Weights of a small transformer language model: no biases in attention or MLP, untied embeddings.
MLP neurons of a small language model. Each row is named by its layer, matrix (down: output weights) and neuron, and shows model dimensions 128-255. Each number is 500 + 40 x the weight over its row's rms, rounded and kept within 0 to 999. Numbers have three digits each. A neuron's up and down rows have the sign that makes its largest values positive.
A block is one neuron, or neurons of one layer that tend to fire together. After each block is what it responds to, as a language model described it from the Wikipedia text at the highest values.

L9.down14:514482432472522540533434528515432536579518560471570536440504452559505466456482540509459401468454478587494515457529465428455505531555462502487534475498552488484532448484487503598454517476480403485540485456460487501522473456477487436423506485571480478567480445501516523573413493584510554530503516494487470516518487457519540545484450559522561498534511493558505474487467524512449445543492
L9.down160:510485508504513549529557505473491496530425552429478497436538387538548501489527474536558582490493556514516538530472547487488523499525538521484533451472538509534548529435474475526518483433512501410466452492544564446491499528483461569501409528502532494502527514534544487490523490508538464474474455491524510437564515476441449480504510434479473536467513458501554454490453514495583555490487
L9.down203:476520520510521557483502465479413505581477540422464531559456482577492477508481510411377549507420470604479543541473525486465496499507449493483488462513483546471531459497538473463490534494478455553472462556550545482506498462502539511465464493512511531442537562489520462563559515516500501450484521539475525504463483476505507520553555493500528484436510482464476432602526472564483508538480
L9.down321:424408524540495526465531551502470533468508548458546502492548501471545448488545497492507564480519438468543508504587492555503470541531531532533488473413499531502469455514481473494412503443491499462491459542551496548514479538466509522539494451578422534484446549444489386552512518519466525507454475503535449461504553570466486528581452567477514469585505496593494547515511520462494525420519
L9.down387:491537515480503534511529498491421493570470487454487429533506441454487528467444482442549486480522423527514483500520512551469539509475523467494397480461465478473512515444512511531492457485441492472579551593475377514516504423487538505486510476571510517497560541481470491472528536547429515472524449479554514445548447451420498457577491511511483446483542426498533494541520514563528559463503
L9.down459:471470493575515402453486484516504517467509543506490490497527476466542515527462452560451484441491548448505482493529520516551491554528528536486558484470423477577533582540528487491489469394418475423548538504555523522551503463438525542483474478518477480441615476455444493528428519509548480575573484499473573442512499544550491553482447515435507513452480476562544400511502570533463519505513
L9.down497:489564483457509514506537543465536491447496498503469535476510472472506511479467517450473522494476408466503543508569550565481446544445512520508519514572459559467527454475558517449450457549461385509465499482629479484476520471470503483498506526459486495495537544472483433523485559573504535491528517554491481446523491462464536493494486535515572522481490480471527529569536493534522523507475
L9.down544:492542449542553552453534525524484467586500598461504533437572464466507473495468544529464551486569503510463521551401477523474477508559533536484590442493475545442527450524492519432501488518492406398454549521447500440479517510486518443511522553537452553533489492493525536474489535557476494425484519436522553500530456555452560535514499501427488495526432503543474469540406481483614529455492
Responds to: Compass directions and months

L3.down553:561437449510503560498496498484522480561567512460460438546526457492570592469528503481507475469481475495447528471573466493513503541512537536500466520396418529519468552502535463509501533569490494450503543504541481505495471514442532438494473530554572510524467522468508478565466556501430577556553476484506492491535503491501471535584473540526471560529475443505583451443571495442513518442470
L3.down643:456556515483582496462518603453515451442496504457583484579582529496479512490471479499516512460551553592486447513514544424480564483553533466577526464582487466521497439537471570502490574513520515475522537469547544534427479484510443512493521501541540475488474552530510474550513515487422450552555546538522467568482523460570472438576529516477532537532483567533427484447510526478476537452483
Responds to: Mid-word fragments after g

L3.down141:487544573474504459514504478493536483503522505490485560493501495502489472510637496522490636523464582529543544463438513469604442520513418487545492556488438440498483490535401525539515575504492423480467436472514482532557486494480433541572543476501545506489535517496510478481517383482534533511535470451454522474494574459498458472488495497512515491480456472525455500495486483542502452548447
L3.down202:421507562504467510420462589481446527451473469494538540425535556529509524470545499485527553493514575480444579508535469500545455516476490504575444514498527508483462494534509449534516454447480468540529523514499492529497506456571542432452548497484510469507572564456493458459525517473467538494552478560459429491550537496510563470464452497470540575553545447479528499605500467446590433535477
Responds to: Year second digit

L7.down249:444445451541499617459533538482430478470510521453451527507557578501501498537585514525508526435488470573477490488512583486518477526494482501505542528450504518513492482531476447516557527464509456511468514529484488580513441473484481550536503455528456532555478486487541417531491501489449476509504496509502488448472468524440501551502463579484511457466495565455513399453572421405550511416469
L7.down445:530450484555507523534580515566457503499511582453503538522508488489423566516555508539527509478501542455419473462500405517522486502502548490527554522456443526503495506433522528458581495440498546500492541527520547440517478519517459526539482475551433507496493481400523495565509481533509417577473469501484455526626433495547462599470517536515554492550480469447454463423560478488485474578486
L7.down561:447531458480510484445566593532537469506497507413530512533446497481509490446542546477488470502520488461470452526500503509470462465534535471584510528442496516574490439518591437524483513513487450470510533474439501525540528537444489528531510536545434452432565469551547529507521478553510509465508448460476529480439479530484546506555569537524473528445447552503518441441443493516456483495443
L7.down582:544509516563468507522524525527492457498554513553526505454478542466464472485527539529522470525559483477571451599441448532445482487522391469516568557425529553464528479492435474534500465526454481472437547485478560478520500544482464540554506574502523500467459466518521524532503464506496484470455533514503518521500452541495497493563581522446453461442500539469551519492516510487536454492549
Responds to: Table row-start cells

L7.down171:540458540493455456453468479464485422493569479526419489485475554501501511539397465501483509506561476509463546452547532476507498519468479525472482593554537461536521496449518516513541524579515468522475548461503462482478498428555415446530526572512492490564391438535481532468468513421424481482536440507516540466521465494448512515452511486519529545487523512475512553557585547557587499560518
L7.down201:567534562461413555503466478524413476519516512482496482488517513506449506483529504602432521532529464576496523412483536513500527542506467468530473540508502525496502481470479511459452496515492505530537498425473492512521492457494474515539524552530470417508428497509514525515518486489430459499537494457523488509563522549519505548517514514544471472366537462487483553575558492540575474538572
L7.down514:485494470496555483555476460450560400488527433467440409523521593456546460456481470508482542469471496520508529563527436430477483460423500536424495464527503495519530480489548546506444530568492445515415488524515513467473506551497502482483478477416543561479455522546471502426477523495450536435588488518518516447489491479448547470515581472501458546469476539491494490536562480500496487482464
L7.down693:525493510518497555500554518520492518449480556563498474466554554525449596484474537456509466546556475490477534531528488442570464462465482570520474513598538526503455485447453498493518553492527512542451517536555546552471495530535450525529573530497425512575451434434534478526470520478442484518497419557539581455532544497457420476513529505522479539502517542503493457580555435500509476490505
Responds to: Separators inside numbers

L9.down40:507526459558435438497453447463534415438549476477543479512589484464487493578494516489533565437530497434538531535526543530584509457448461444434509536408510510485485481516479524455427478445490560441446521459534502498465505514445448494466459532462460491568507466545449513569490566496553499556494559463496484561514527450468498484518460531505421459532521517509513557541504518522473567556528
L9.down43:517514464555604532491486498516479435450447533472458503478533502475493474543501474510521524494552526542529513517504488490467584478586512514512540460517534538482505493503440494525464493502402466475522450555497508499522507528481532451500509498512468514476479565521451528522564514500537484488538532550472469541499425511520493563513505519501465466466495530549534523470436487510588489466488
L9.down257:532545460462486399437530444532456512511454541473508505507554520503525530468475513457522533505497460535544488487507459493500502509499510497571514544473516490489543504438540522496548529522535525483548505484489533473406465530540546543509469513406546493509450576495520520534503459453495539526519458531471503471466451469529537452448538461419486503529451494577442420490530605435505548491511
L9.down277:516448460522476578502512514507515613466510548497508397440437477528514541462479474477459567447439488501585515536450494528511589532535494516540491463487456558459539515524535482473444503477515520541591484476548484515458479545480447557495466491500481531528534526476486529522424554535511461479496493530543538489535566461493500552486490544552483507499458486535534480546503477559518506569523
L9.down433:514500516512520528404537524460554418525541484463463529485652526438511523526444481459486546448519490520506591529543607475524574516523540534486495557481474486490533488514461516544476506512551470509453483505490451526539482460466562446538425548484468497511504465477448384532500521556486559508468466446502539511492490545521514483527531562535573510497494534561512463436463535457532465514519
L9.down519:483490458448559484499534494512479428569537563518459414477460488499484562509418511421530482544452476505455547450466469484527548514458515485430441491601525499463519411502489528462458506505508541471536474474435501507502499534381566443441483492488485503461448513432538477501438538551479488454419558525557480502547486497488539585467545507489466497458505546558458570476544530481497487510535
L9.down539:484484505528462515512485486584443514478498522519546466513519521526418505492529469454516480435546504541484494494440413455459525509466503505472511468405575555468475497497502454448566593648516522475456548524498478534443456504606471520557461528503528510521446484444464405497503463477463521443510490513495530501561504488503542569473473506504484472521584461496571517494408523569576517518542
L9.down620:521523487438540498460523488475469456453517513439476516501498492523473545460508508427540532511520542487541517442504453465544493596495510510451462559479503495488515516548483464472480511559501444498460519515495528570544509426516449501491459449476571545528530487461406438467495513508522501557470524557497586524510509536456553502502509543516437533471477478521466511508601475501527468581536
Responds to: Mid-word fragments, table numbers

L7.down221:478415483490508432521593495506467560411483580447562545467544489463488494462482439460491515510520474451564490479507503528477466544570566563556519565497537461476444463496454564521451466528522540503481483530500492554489483492523479475539500508494422508494416539454457405513506515491432530487479490497532494507505598504443467593572420500491480495522576464557491516509444449485541518510519
L7.down324:485423472560504446516584528414499503551518498448544504454524504381500526502444503424544580481514548508548464482475517516490533547431529477496545486511513495523500492477492523496553461521475591503485496453507540483428479507472483502426433514480459522504458517495541519563504444483508508476492536549468467497527481540495538493566555512508469562516504484530502478414475487524449506570602
L7.down390:533467488553504485489488504540489513424525508482492497506507492519513428559472472566545625430474494476477479496552526559470419538516540495538540493522570496486509407509554604555456551507513542473534478503573524540461470587469481480431490463605499495427525503508483406485500613466489456476483457479504481504531480496505461573568536554465506495540557507524492511480476493479562460481523
L7.down398:497462541469504548509507446483555505543488450495485512572510496534398527504443493556507566492531538479429516471466518525436555576463493496509505541501483527518589427545483497466519503581528510474473496530576543483515563517503467432499562480441470539486476554596518531507494494531522463562512526466515531514492515540511500547522483487545446535479503444515421569450439513504469518531558
Responds to: Date year anticipation

L9.down132:532559437494515541484457490487523535583463515436500525585433611451474499558515461528445512479529577562495524454521494465474504525527450470498535482509484515539452495552519424472544467516506444485465456495437473546480543532488452437431528484486501450495489491467575557442582563519431501506571514425490505504515481514444540524527525556539490510504486509526507485530541444459547435511441
L9.down177:458456468568431492574543506552493523497516547486506510500545455539517453522492546463499501523521494505532480479460496581500524541540540435540509534518416554488509480419479536524473446495423463513543477469567419522520541413536529517451434493548496484532530480457490495433481515525527452438502503578478495454563486488461522471511482482512493455480421464504536495453503527539513471564501
L9.down183:469466526504441515504511527470487569448502482526544474501495493449591478525455478512480477544499519424535553471542490588491486467550561561510504510470560508551479437514500561440423518505537523510566585517506458604465408504452501460518473506540482532545471481467444439421492521469493538483496443568496454567518508516484539540567376555507539510498493521568527557533471500500540532526513
L9.down246:492497481491480421522503498521465475547513479479458497416458531431488486468520477410471453429534508530503519476497554533500513531542542564490449434507494525472492493470502516512559515577548494465521418512440465495534509514442469481533476467496581524498505560436538495429518477517471544474516494474486465441547541583589520569521517525530512467510487482515428549511494450531623482564538
L9.down325:512503529549515478456442500577511505470539511460510563459530514469486382429431543540467489532457415487449595517490523509447500502413460482472485501481555481537488513516506481479499444407498506604536497467463581562497502435551437505494441482563508521593488496480481475537472472579527540485480457522518512462506524507504517433485507510551519448574510467564496515486464509479472556442384
L9.down510:442482492525519479513511515482495578521596532473559507504482472434578552492515437491436507450439465494387472481470502505421577502559491509576462498476538599521495508470552536431553543539518494524494494460505486430448516530411506415561527575492574473491446503556455538469521477492465521423470526526536499482462544509452489458487585517484539491527466481490406560465516536491525549517455
L9.down596:462416517504491509440475523521539514498520448477465465520495484523488482424462533471537423504484485558607561509508575480504462478513457548506509489474507438459470477525488564483464425500533505459525562528497475563559483477516497542529462473497395500489521437506485502530443510613483503468520524445467459507447506549530535550509466516446514432558449477532567491497531504514481492494491
L9.down658:533591554457482523529524483578523474485514563450538557499548464507456551481502456514536558518489538510530507384494428509446571490533515482482588466513487541570458388472393501498449445549553472517474523501522489467614505512520469449529497503524474545554434434478494490542572533487529479510481479545509539487474479559529509504459481512575543501494517508521478516560548469494480465434471
Responds to: Mid-number digits and separators